config.toml
n_layer = 8
d_model = 384
n_head = 4
n_kv_head = 4
head_dim = 96
d_mlp = 1024
vocab_size = 27047
activation = "reglu"
norm = "rmsnorm"
norm_place = "pre"
norm_eps = 1e-05
positions = "rope"
rope_base = 10000.0
rope_fraction = 1.0
qk_norm = false
attn_scale = 0.102
bias = "none"
tie_embeddings = false
parallel_block = false
init = "uniform"
init_std_qkv = 0.0223
init_std_o = 0.0
init_std_up = 0.0223
init_std_down = 0.0
optimizer = "adamw"
lr = 0.000592
lr_mult_qkv = 0.5
beta1 = 0.9
beta2 = 0.99
lr_head = 0.00275
grad_clip = 1.0
warmup_steps = 319
schedule = "wsd"
decay_fraction = 0.696
decay_shape = "linear"
final_lr_fraction = 0.0
batch_tokens = 32768
seq_len = 512
doc_mask = true
train_tokens = 381900000
steps = 11655
dataset = "wikipedia_en"
MLP neurons of a small language model. Each row is named by its layer, matrix (gate and up: input weights) and neuron, and shows model dimensions 0-127. Each number is 500 + 25 x the weight over its row's rms, rounded and kept within 0 to 999. Numbers have three digits each. A neuron's up and down rows have the sign that makes its largest values positive.
A block is one neuron, or neurons of one layer that tend to fire together. After each block is what it responds to, as a language model described it from the Wikipedia text at the highest values.

L2.gate141:523499487536506533475517509524538488497479507478479496485503492534487527483514523505466518467481532543488518523538476485479510505488523494542528527503463448498483504476463490519472505517489470525523471515490490526492502500548520536488484482543511450499491514497488506528519460546471475473530551501514530500455498527472527507482471539503508520491508518498518465530496479520468498441534
L2.up141:509502499534511501503531503512515479491481490483458503486515505519471521458502523506481531487483547547512517534515486513502498508478509492527522543491485447493478511464477517547493497495472508531494486504508515522500518481534509537470503473516497469490504506500476493535489484528480474473522524509504539491458489500459525505489474565511514504477507500506521468525488469524475519434511
L2.gate259:518518507494506521490552522520544490496475475452493490502521503488526497491493522533509491457489506524471499486521459519507481460501504502515501502466474557503535464531506469538522498509502465544502531518516498478481539534522455592467496461501499499504509487535549483531494468474489483528500508545527518471526527519512473500477506552506532534516555469501513522525524476497493499510507
L2.up259:525487516524531516473532485531552458498506473492488507464569502510517503511489496487521509460470506523471509507514488527514476465498538487557487479456467541522523477512499474556555474510498463534487524522530484474501520521512437554486517455484497489520501493504525496492509515486474531526484518506494532480528521486510471517497518505470527505519519491468491514499509464467489511532532
L2.gate798:486503516538500488500481480504523498480482524511541534501496498487490532506537489525572450541496551523458519489499505475526497502520507488477509477408526484521515537532480478494483476490497518531521491536517489505501470495530514512501489491487518495513534532500506518514512505501488520510505492496506537517482490496504501467481555532525516520464472520470514489538490471506514468469467
L2.up798:501512523542451482515487472498485507471480487557533515481539507525489545491511503511540482515505500513464502486510487484527459497490500527532487458463514497520506521503471493480465449511501514537525502506509450487517539483512541508491508497518496493509511525496489529482533533511456515493506533523518510515517518486492558488510508519534502476481515500528529450481492494536486495508447
L2.gate946:519504521505485498485488485520518521469532475546493537494537529531456536508500498475501491528474522497466561471520505494521510540520508487498543491486483512510511500526492544497493485476508530482547449482482497478487526504487482487484534435495505515535511547491543543468520461536450498465467512464494476466503546516476460551482545479511472481489496504508523522487489503508548463508510
L2.up946:518500493529519538521492504451524530529474487455457519497521480554482484489490489484468513516507515547508501553500519518489517477501496468481488549441488494524477573452512511513528538496524445523496515463509457489483524496541526505516501549495520516507488469495475455496500486513474534535506470508461483501501483536555539471452518503524516565523482497544504518519524480484521471462502
Hyphens inside compounds

L5.gate73:463481531528512457513490508468524515498527496472563540530523518491482526492483516507503500479465558487497512503517515536519498512467482531501523479482512529496492513530504481528509491499513512501507500527442524505484511486472444561462482491532511530506513526508549522539530486482480511507520523506526505520500504518503489479464565519541447478483556520468514551554496492566543503461480
L5.up73:497496506515461458510470454462530508461506500502503462489516519505543486477571497505501513496499503442477485499472484523477504519473470471508479502485488498508494551490513516520476534486507482536468527488459522546473533490459467476458488491446451497519487524512527560489472502480476501534498506483470485532498473482539513520486521518502480513468488439496549474492507506522481488501565
L5.gate140:499500534547496490540494477498463554505495540488501545498485486486503547518479531542514484464508514511495525496524501531526530522465447469497498471453507507495520564518471512504436476490499521522499490484475527489512494433510513498461474490504485512512521514452524527515518519502502517523502525504487499540531459508482469522429537544504449495486551482499515517519492507542528461468510
L5.up140:524487496504476501498534445483495452496524480462519520474508506491521509521513513476503513500521467474490526518501496510460459539472525481458501494493464533523478502506479488511486514486523501475466546527507554516435487490496480498437488509471464513520513558518537529527490481506533509482482551501482506497498497512542488483477499526501460449456507477505538489481483519534495496480478
L5.gate228:544486515544496512518525483489512489494492551486527482498514513489476537483465525500513484495502517499493477527501484487535482498504490489483459510500522501528520497524504513507460473541481505520516539476449491520547472485489519487480489472468485474503491512463496512503545496488505505539485509534502520509547514500515449544488519557508474477464543552463534502524456528556497484432507
L5.up228:494464525527502451496507533524544495504508542491484500458499538477504474540512488461537521533445556510493481495465468509513526506450462517487498524486513510460481508524504522494533526498478518469518504506483485496484517490482509465513492504542504493530498497478516497507515486494500493508517510482454514487560496503525494429509491534524470503495488507517508490519489514521508508455502
L5.gate325:500476501493478534474530520493522526445509486482517521451501510478485512525503489524501449500492488466462538496490503486494507467450514488493526496514449506496528502512531498509527517474455504523484519498525494454493519460568532536512467512466486480461510545518501507527494536467459491502529500534512459493491512462512523511531531504495486493460521486462546495522526506505472496501533
L5.up325:514484543530553495511490485503486536536470527497511499490472500485483498494468487484506501540514497526459500478547477437451523537471471507461520490529484525478506540513491507499499475527539471505539468555504504497480524485539519506523518459500524499519509538473472486491482523506457478521514503532461499510515491534512489515564500517490501464522524551525526510523503509519470487521518
L5.gate505:548502521572480493497496467527474481507495505507511505475513506487516501480516514493506502494447539516501517496505480479533524455459474512490503527473472434503464524506503507484510489515467496504502483495485483497489509528484477512491469511491507546499510541522531510501521487486507537527495516523490483482502489493481535472471518506524502513465524500528506486516497524486518436486506
L5.up505:484545505493493484528538505503534503511512506481485518450464499485488533514452522528502492489541471457519523535489514518514489501532479475487480462526496495520506512456505512500502515490528482534488483508507542479551525534482539534475502523550508465540519507503521532489484484514505480472491512516530490526504522488517504521518518530523461517530490491492501516445515448511514522530505
L5.gate566:541509524574474484515519478506498505491511527479535512481490504498543512503514534501534493514538527506520485515516504525507518492521482476470467509451464498548496522528491472518450467472471456506525482556440559473442471501529509501444476494474496511496490519531487496510516465481483520512503494498519526532472533523505518510422544541502479507492506503512569494495506507517493536455497
L5.up566:524539494513527440489488451506510499480517535506534457473513534487491488509522514525526509542517538514500492506518483494493519512490485453524552487451480495519538540560513481484471507515525531497496505462532564510506469501501516492485518503504480499457473568493512494509541446472521521531488519479445505570509512462487556459521522474475509534463503499484572505502505543509484497459517
L5.gate583:509527482519449479503516480486514505444495486489518518476522484515522488509526505524543487532489487498499494496508479486508464461482498469478494457436464508504504495514485474513528493459494505497488499529498501491454478515548537491435477490486465492479510518452500527526518466527483475502497495538481516495524541506495511486485511506553440502463453487529512462533499538532497484489509
L5.up583:491525495563449488503509476510518475475506488476520502501480492488513468539552481493477515502518489512529486517517469493477475466527522491517518470452446530508489508512535489522520479481503511498500499547481531537505495563528518484443519491505515497504516493524538529506506455486485491493493492501495518507489517502493528494530491544533459483563437489528515479509510549539481462485477
L5.gate990:498505504530482470490501555468556502487502519485542497514554481523528485457499521544497473479537519463489489475508527472510485507494500474501509490445513486556527510492515500557508482479517473508480500454491562485487530464519512518462477475522494481498509520492514531504486444520512511496499512480500567531531477499497503512419491534501473480482532498485546519535501528531494517469484
L5.up990:503498527517512481517507536453512503510503495515512471521527483540519478458507498527491480481510503452509495501516536483517488523500531509528499458478514492570524512504533518522523474487543475490497511493506568507488529467515539513431490491491483504503504499491495507483495439529517494464512514486490527524546503492517515497441451508514502485487565511486524525517487524550504501489486
Hyphens and markup separators

L4.gate225:512473501511498498481489502451523540481508540501527491487497536513521540469546504525513484555490540503481538509496514471479502483487549518532526502492543472491548439494435552518482511499485479486515462472505468457464460506481481498460487528495491505474524478495505489479520507489463521497484514476503501487466480533495508515511470475539494435490467477453527507516499512513478486480464
L4.up225:489509496495448490500505509434516539472506518447501512516493479503528514427529506540490474498467552471548525532488504471489495459472495527527480474506578482514504454479438531525478522483530494495490454503516452505432482488506488518461453559519475515495536491530510496477504478489483522512512518450484491526500488483487504530484475466495507467493520464483482552523476473510467495515461
L4.gate1021:459522483503486471470476472470515535491509566539527517539485510490505501507537518544477450557479505525504501563525493460502484483444510491485542478478496501542492478519483501526468462492486495488536457521506448498462511470522517526469475478492524520470513492514526494509497500491511526524508504449480540527501514538516431437511490522520546492445527497491506516545482523521505459453491
L4.up1021:499523503524508502499509485462469527462527516542464480511503552501486524492500497542491483486494511533501473545530503457520482489496483512484541467507530475489468495499512460554463491571497496425500498507535517495496499453495507493534544529507527539491528490535478498549483460529507489456494454488465540524527493519455524494465514460494495494494459489473574503530494492525482492467492
Year final digit

L4.gate53:536524496509533478506499512521534496494515523441495507471537480502530494486485525521537501482506519511496520473505504502514463517519462517497493499482420494517509487482466524517485505512507503485500512523478492510497537547485516537468505473530494529523492504511506500502516451487563496559506513513497485475495497486513510493481515527493491495510517553462525460498466521511517493491485
L4.up53:511528455495447513498499498483533522518511499453507486495470498519471491473483526495501505484470492499526485505526544489487496486532441489472471504492493448527493529504489554505498527520452533488493508524532514482510545524500519556492516495558552495535516506472508521499533460537495482505467462493533496596484477495502455503483545509532508501496507491506529505416491504523493473477482
L4.gate991:487515482531462500489472551511555510499505511468493472498527493496519537468555505484463486557530525520483514498533430510539494489479474530491491506471470507512480462443520527494509495515482531514540488511474500502488540475457468481490490542529524438536559499488536524471474506486485505561531522521502494502507437491539505455452508487493519498501528520484506497532520489513512518501482
L4.up991:479520490496449477505461550443509508508491471490495482517499501473531521519528507462515504537534504488488520495523462489527467506496480517535488496473472500472469498466508537498506518516487534522543491508466490506514505509496489533483459536502530474555600472454523528493523526501503524519512483541497504551466452506512504475507511505511497499500548506511493516491520483526483500508489
Model-designation hyphens

L4.gate265:507510511492515513495510492480492541479512523444528475496559514511482508542461510527493482499477520551450524535506501455544511468488518496479480578489493507513479462545508512521477494540489527500493500514503509476495483529519488549516464469509554527478521497461523493504482532497458486499498468521508485472521478496499555447512491523521470469485500518477543526522490488502553495484476
L4.up265:519524489501488497487458514470476436464478467476505477484500511472542510479540492526531506495520543468452519524522484510510477485492513464457517495513480527472522494469500489534480514513512518492493504559487447513546516477523526498497525485515456503521509532501519486481484477501487472502568500539533463515528471478521517464508504497483514535459466496516508537493455497503540502510514
L4.gate904:475484488561457519481518499525477469488490481470510489463527488523475470493517527488509475506535505479478526534492504484491453484530533515477490496472477503493493507513475499501505529508469493516480527480524487536506473545542501525486483490513510514500527462542496440509528510511475477526483490488510514543486466526497524513459476539496511435494484509504486456483478524510522525409423
L4.up904:514483509536485482505509545472510499450501513502488476456506503480515499522547508534505518519491473479490520538462472505500442522501536477433517471471455527536482502498493493512495528511523517521486525481514474486497457479532529517506515492504517498489517484547496457495458544463509496513507502510467513538536499529537516479469483555472524458476468473494467512455494543498501511483451
Relational "with" after verbs

L2.gate115:526483526511492513520530511534519537499472548525521488472503496518470467484521530563471501471508510501465531465554538513498496508487539506465495512513464495522511501498510462487474447489465423490493499480481490457441520521536493495488519510512530478525533490494530532520473475483476492531497496513537493494511493532500498478471461549500463504508479498523524481513453470536486452516492
L2.up115:515461522471525505516494507519537517528455531509526528438527507494496456500507520536460513460475509521473495472561529506508506523492521537511495498520478518501488491496519461474508446484501442479466519523487525446452519518549501497485527508506519471532480512503499533524471462480480484511495475491523521462524498511465481505495486557517471513517437531480465510531447476498486452476499
L2.gate122:497475511498521482482528522508531535469504544504457482492539464536493462459531516530521477501502556496500490492517529505519509516493495490481519507514455495516478496528504471515495461479489509467503505472505484488475500469519462478476468441489524528556502522460513511523485488490487463529490480487518522486475449519443539460455476506529501469506490479546533471543443485512503465513493
L2.up122:481461521504507479465521483510568506498521547504480493495517494511518523484514473496502512498444499528513480482527522500501509512488499517481507485482504509486482504529507487478511464478494500468485540499528501497454525487535443507531491541516516504525465520516497539540476472473458458515504487484511520463490521528441449485520508488527496458516484482482451484516454494485489502497536
L2.gate348:529465523510498493505510495514557523458477541522516485513523495512486515492495521547505494542528548488492506517528525496511546482505452497454525513517490522490525507496498450533484477485529497513487507507534505490449504482520522507482492497495538532531517520524511501531496501498475483570504456499555514513520449518463555435433504546492517484504550480508543541529466482522501471476481
L2.up348:495472484487517470522495455522555528502489528525524479492517519493490485503517501482532516512460501506485480529517527491482501505532476528479499482510496499478513500522516482529510484496522509505482510514522532495460499505518495517501460487497511484507479581512542501522475499466467489509454474487522489491482477534480491491459512484516533482518511475454462549556453493499514504496526
L2.gate649:512507502501522509480535550479505449481494542497456492487517493529518504511492477504484489534489532481490498446517544492512469493506479511494557522456518483489473532550430460523503478485512570483550497506520513513472475445477462498502501492489534508508547505486472498486518525530507511516522494546486528509534471495501500490469494483531487489495481484489551496562457512544517466480505
L2.up649:499522536513465524492506515480495480490467538449464476490517494528509483525490492519488470529465486527467508472481511485523462465520524564438551522472530496514501475530443450528513469518525555474538483516527477490512521470501459541482488484528546481529487488469479477493482472482481518526538520502477515472484506493476488476521501483504490494498483477520474537554421524525530504522497
Person role nouns

L5.gate219:503539542476514488485546489491510521520506454506491493489494506510477516473471485525508446465500513474489485466496521486540531469485512526493479481452538474513471553519447498459482500486496555522505510500495492473507465449505525556517454465495480474501516449458492517488511509542473479513506524486461533520485473510492521474454506492499525453525500483491511478554503463479498473483508
L5.up219:533502459499487474466471505490510514503514510454537469500526509469525487517533540483514512548516497512520522491504548522501536516514468529489498533536475469470475470490523501498478490460540479494510527508501492458490513522525502487501482512488503500519551510546524498531476508467510492460501480499535457495523491489422507490479508526472509517494458509496520525480518491508502523530508
L5.gate328:542527454520444487486491499503505525490484476503576515492518430520527511439517472504502477458538531497511492547540514493530548454487484474495487487499493494501456497502501496557485481491463540459534496475536530493500496502486505505518463545479484461508527505459508505529456525537476479499510498531524481493471490515484497481476477474499485513486524523476513552564504512526487488518467
L5.up328:546504484518451485497532537496481542489487523502537539518527462515528549483492498515468472478483502472520511519497495507524551499481488502520464459521486491477448507488507480516506511514478488458505543505531520465495484480521536500528443522494508488533519481461492477532473524524546467516493498517471495530498535535464499493507504497480510467487507487499479513559501472524454483525485
L5.gate479:534515477514475488487501502476505544487511494503524482464530479510507447477520499521503470489516457416491452536453542524509515479498464501472487499494499467516489460515526500524450524529519457523520506534509494487461473547559499529502493478501513464521502485505500475506555538488485493550540530474535476517447518507468461474479491531484488469506553512491494523531481507512480476466489
L5.up479:535504461487558497478485507523484496508482480513531518532501479503494491466446506530520490480490488493489515500505492508505492560521486551483542476496478478497505531489522484503467484535547496500517532501511490510493499506446503493488541470542521501485519484526489561515486527497481495536470512465473504526537533520465493484489466526469542459472491511521520477529481491490486507508541
L5.gate635:495533514536505561469516505495485471477482510478550465490511451508477474539526541531476485480462456488494533518519495493502475493512520501519530507510501466512506491475534499530472493519521472528488476491490506544510476487535449512499484465504504486455545489511497489507547507527470469532556496483474492488503480539475478459494492513479497484483486438506506496486514508516511520494530
L5.up635:513511520449489502509514498453511512463483508458516487494498501500491512495468495528506485479489477460531527518504477490486454509533514499531482513508541516505458517490454500480479535508510505434573514497527468510483472489428502499546510467477498489489523469513504512510524468510532479491467440511472487524507480494519502461488517522499529480519521470499510534449499443518477502465494
L5.gate679:488522512524496481471505504479522498505489531513502512469574505483484543466496536490500501514503518503463524492496491529530549474462507498477492486479513538526492484520504491491478523474568488546499468449533519435455486487518493525505490476532527509499476513468491472494456497499500494509522484508518473516505516533466493498461546481526470495455484511508467516494446513525487485491526
L5.up679:539486487509496479504491518500538522511443501531526526514531486490499516474490481499481484443474544473473469509454532500524494474466500527512472484484553518472447529522516514538496551529545505468477455444511520491485477527500516493521475498525475527481499490500491459525467562556521489491488507537516496543458524519508519524507487500467469489471512508461488486506475541481498463473508
L5.gate696:535541503487501477481524548481510523517454522491467481510473529499524535492468504563489471502499511493497511492506507483483490499499493478456469515478473398536477544471524461505509461492492494519481470493479482496497496495468499503504470525488492466485505476474504494536533494475508506512490470506484482538506501492459533439479487506497501502479524484532560494530497530507490483493531
L5.up696:516512482478484500492520516483513493463528477542505511500489499496512473494521505520477502473488522497480490537514484502512469514448501486511495475469488505521463506488519479501472495467491522448506487481509506518474431483476486486501475542488476452493536516540482507503516447525473485497472485443496503506477483501462445450452495476493496434464519524505503515490509495465466504510496
L5.gate810:504547501484502539508483528510540494535496563480495514549515490506472493481516498527481459480505484473505539496497537518517511506467471549506502472499517513569542483500524470489487521520533493449571497496508510456503471502521534528488475478506548512508506489446470536499490505522488508506475519498529518508484509516467507488486504517516507460476517505473526550522489495530505474450487
L5.up810:482493501495488532502493467490513463513540493461502472501543519477488468448493539473439505509533548455485533513489537523522524502544475508508488486514490490486515475518514483529489564516554469456482467493509508504503512497537521519490488469501535494484474472508525495517533497523511467509506505466512460523459447499533505481474463488563494536457502515468523479462455493507519477517499
L5.gate1003:503510524501500489473503536466518531498490507462492526493513485480482534463498514507480476533513533508497494519511463478500535463538492518512507502496527496505525487459500443494471521467531499540485435451502504463486482510545544528512465497497535454508509492508498485498479493546456473521507462503498506510476508523499479521462482513467541466487518480531535486524515503495489507499492
L5.up1003:510525536473507494488484519463484539490516514452479489504508501506455514471496493503472486500461503483526468508489469475530524474519481527477500486492508517528521480472532461498454540465533491495505449460506544463483459530529542506513493501484520462511513485486496497510478507527470459496487462502497466494477525512502467522498495478469540495499492497478498472494456525506495511521489
Year completion in biographies

L2.gate173:533493484488466494508498505495540529451476540479484484482506467526479539495504491549475489496450509527520514511513483469499487491503489497502479500492502482506490487528479517498491493474525479469478498518476506529483477503456532531483481494529521471506474506498522479505478443502461474547512491498460488517480458488536533481464467542481505493517559498493504512523529463516462486460544
L2.up173:477506495464513537499523483492509498519485540455463488487469455514486463456500506489494492524529444469504528461515428481512505501528479483503478549545469520461504481504503498497513552547541512540492519490521476515507442561489508458543535512504473477532460487495490490527546513507511510558492486530457505499562510473501504519474512498512459499496515523504514485461509526482515491514485
L2.gate253:511517502492465516519541490487505487457500532487525518493554509520482484491521472527470477479499487472511487505532486498462498526525508509515479472462480487541525481487481504509516497497477480493487527526449514501529458506490489470549480509507531445484519516515507429517491486479483421537480512498479504531499539464497503498488453531500475491511495510489538539482483456486483499430491
L2.up253:492503517532481525520507477483543493503514492501507541520509516489478435550515482485510486496513490469515510470489523487514465500478513485543500470519480511508486505492541492490492443562508499510510483527515462545546515544498521491536510490451486494474467511502468537478525474479505465484497535526486481540491538448506536469530510508450502539485505515507540486508500446479471485502527
L2.gate344:490506515507476482480528479526501517495512518482526510502494504508480572506511455543498444497489546524479513506517531488534460478444488486466512461458485496508540520495481486513498451501465493502509443511454503521503488478524498503502489475503497485503567458473502452507471501492544476472549507494488495574519491520495511503516470460510490511499525500507528517526474470494482478497492
L2.up344:460472504545486497504479489498480451523514469541543504484510525476505477471557472500480461557466525513522470461544488520538480495490491535521514471474455516495502504478524488495521485513474512530488453555478506477541509468471522519482499468531501511525467492501515525463453494463533455467515502470492507503512477493488482484532478484547523479495531513493502438533492491520512533477476
L2.gate513:504543483506431521502523500498499513505488510500487491486522470478504497548465546541446462539508495461509516499511544477504475498473483500462460483525469492509473542468538500517493450514485484545543477509489477513446523486489499527485466489456510509519479489508513478554498529490493544502542504470506496474522474537460523432466523493510492502505497525519517500531460483513478522479524
L2.up513:535526523475512461457510525501487488506524484455501445514523511522497532512528498498471502455514439482477506473497501496495526478505542428474463542503489472524546523501483469444500535518480514508570461532482488518514498534510502507490463467485505473485497498511503501516539487488478474487510558590500483570479518501524473490492504514485524510492518453495543549522504548511481483482543
Year digits and heading marks

L5.gate83:493510487505445539491500534494537506474482515443505496437555512479553549489516504516479486499506547509493522438495471487520515489483477506507471522512463495516487492505517490533487510457509524526491508530490477510477514532494489499508516519476515539494528518527486518536548499449482494494513498481560528480518513492510503451458511542540492461491499470487500521517520506513520475452535
L5.up83:516493502508473536507486539496522500486466493463515520456556515497552526506507506493492516467476531479505551450488479525541523504492488480488473505508487512488449471534516458507490499493510545515482519498503504485503505549506497532486520523493510539485519524555515524529523514477477469469504501464547531467507543494478496448498538502491488493506465469473468514507472511479547503467516
L5.gate195:520470471529474530457509466470498537500483453500497498492495474520496476536518530466491519499495515518455495510475454502499444522512489501499514476504469517490462475457481488523524575518480444498503491514492460518528501505556488502490486529503507445512487524533543499469493526518490440508501493531511513457492471500523465490517463491498478454483490506515551502475488507536508537496502
L5.up195:517507491521476482548507439527490520494469497519467513499472459494458449514498486532488504485520543511473469458477445522511482526547480507499577471502473509505502470460433485494504540517496469498506493496520470512515510465518497485515501492536495494491490500453508502464470484515504489488522513542498494521497514471530511487479467470515486459537514516496496510517490480524503499473514
L5.gate268:506513506497452486509526521510528514489454512490459541509542482483501505534484535554498488484491540558461502503498480459514454441502522485496510509501469503519440488471468476547504465447466511513492506535506521467463548498506480479486481483515529523501472500509517444514484466482482491512534498502502469536511499479426501513476552520520471477511501475547482497496516492534505506469470
L5.up268:502484497518479457522495532511543500519504503518456514510521513521479524516500521503487493474449504514493517441508469528543481508504510502444500484480475514470445525449508477492473491485519523480457484488521546536501558466567567499542508500539519482498445516508524476482492530472449521507527518486476492501500511495513513497467509530513500475492448503495496488468447508537518521479500
L5.gate335:517488464541519522474474490491522484498453484539517521514515505508481497542529490486499517487560556496473496531509490467514496496503514466541528494500451472495486515523507490527499519474513499483489485535497450490545546497501487517517491532501517506491469543463495473496493473532500498452530453495523464518505512536477541504479513508475480544491496500504526482507526492493525478507463
L5.up335:514492522497510510488496494523500498482464486504544536474489506472449521496529533488515502548486478512512572474535510504476488484545489509503473504510494489451449487483516466489492476505476504513482494526518522458467489521552515547515489475541510486544474479502530451480497514477476528518542536496517504457500448499530474480487532502474530464521505505510517438466516505496460513468475
L5.gate427:487501488486503517467488501444482499447509524521523473488494486494447566502484520495507490552478514504524508497481493485510502460502501428502500443455506505534459491486462491511490484508481519464555519466492531530466548457496509492442487507493505525491469504480515518488488523519451479526479487517539517511509486500501559523520545510543520479501482491518478503487490491520471532497526
L5.up427:512484536496517497528505502505486474543511535474454540519535513504502461477490495483469540491513495489521475528523472499538535566465496532458500530530496509468541492486559455515497534488482485521490516488533487510538454476510518494563560474473495482548522526510483481527499517507520523516498496488495487446480473521508496474488488503460489504499466503521469487490488490457528471449466
L5.gate682:533487477503455485461559548466539482523533516486490486505493527479486484497510545520496494522506516504479527508510483486523517530495557489526502541478477472489432464571503462520477479491478526475515508481491506459506510481524502484473476503491549532481465496514544501567524459501495518523497484501456533472476498495542465482483521511517490508497482477478519457537488472546485470475526
L5.up682:499478522483496501531511501479501540489489553509523493464513457468508475511471494536495491524487508523474551504487482478501494459520534513465482504485470521529496492517485484505525508504448495506484521491535495462504511507537522496492480519485545535525473507504510529490473491531506493500544502512457483496460482501449506450498519534498510480498508467534524484491506465514518523492484
L5.gate799:507477533479443516472519509482496503503519525452512526504485510509494526502425490500502458475498513530460543500536461445534472528561506522506520517439508497491508458486432499497483526444497537462508502475533512504508526467506462490494492490475526521509496515475514469517502491533521503535486480490471459502522471514519481496476502534516498486525482483480481482495464491513497472479492
L5.up799:462490476518483498520516539457564522506508462486480497512477487507497515510508484531473493519530502522501483561486482507549501485457532525534517463464501478490519473480497473493472489486490462534506489553493485462536532504546498533486507466431460473526484455486477525524514505528522531507524493487508489497543463488486512479534561500468522457523514511494567482498524496541488498517527
L5.gate966:499501484521453515497541527532499534481466463492485535475549498483545508513481505526489501513511511514491480483506487516547471502457522492503492490503499497528505485490451486499483483491457507527513491524466445417514482523494489549511493518526527540517531498509521458520520471469518480468499525547501474526475519499454522468490523488492498498518499522485508503509514458498563446467478
L5.up966:565502438519515506457455505511515497513474510441500474528510489489509499544534499514547513536460485504515542499485462510530516494462511515482478507488490524507519517528490470490503498457483468489494496555503480488468488475526520496490504534525503486486518509507530504477482516471456443488509490536462482462482510522458497451511493518448490498496466523487491472506479491493520506494502
Relational prepositions before partners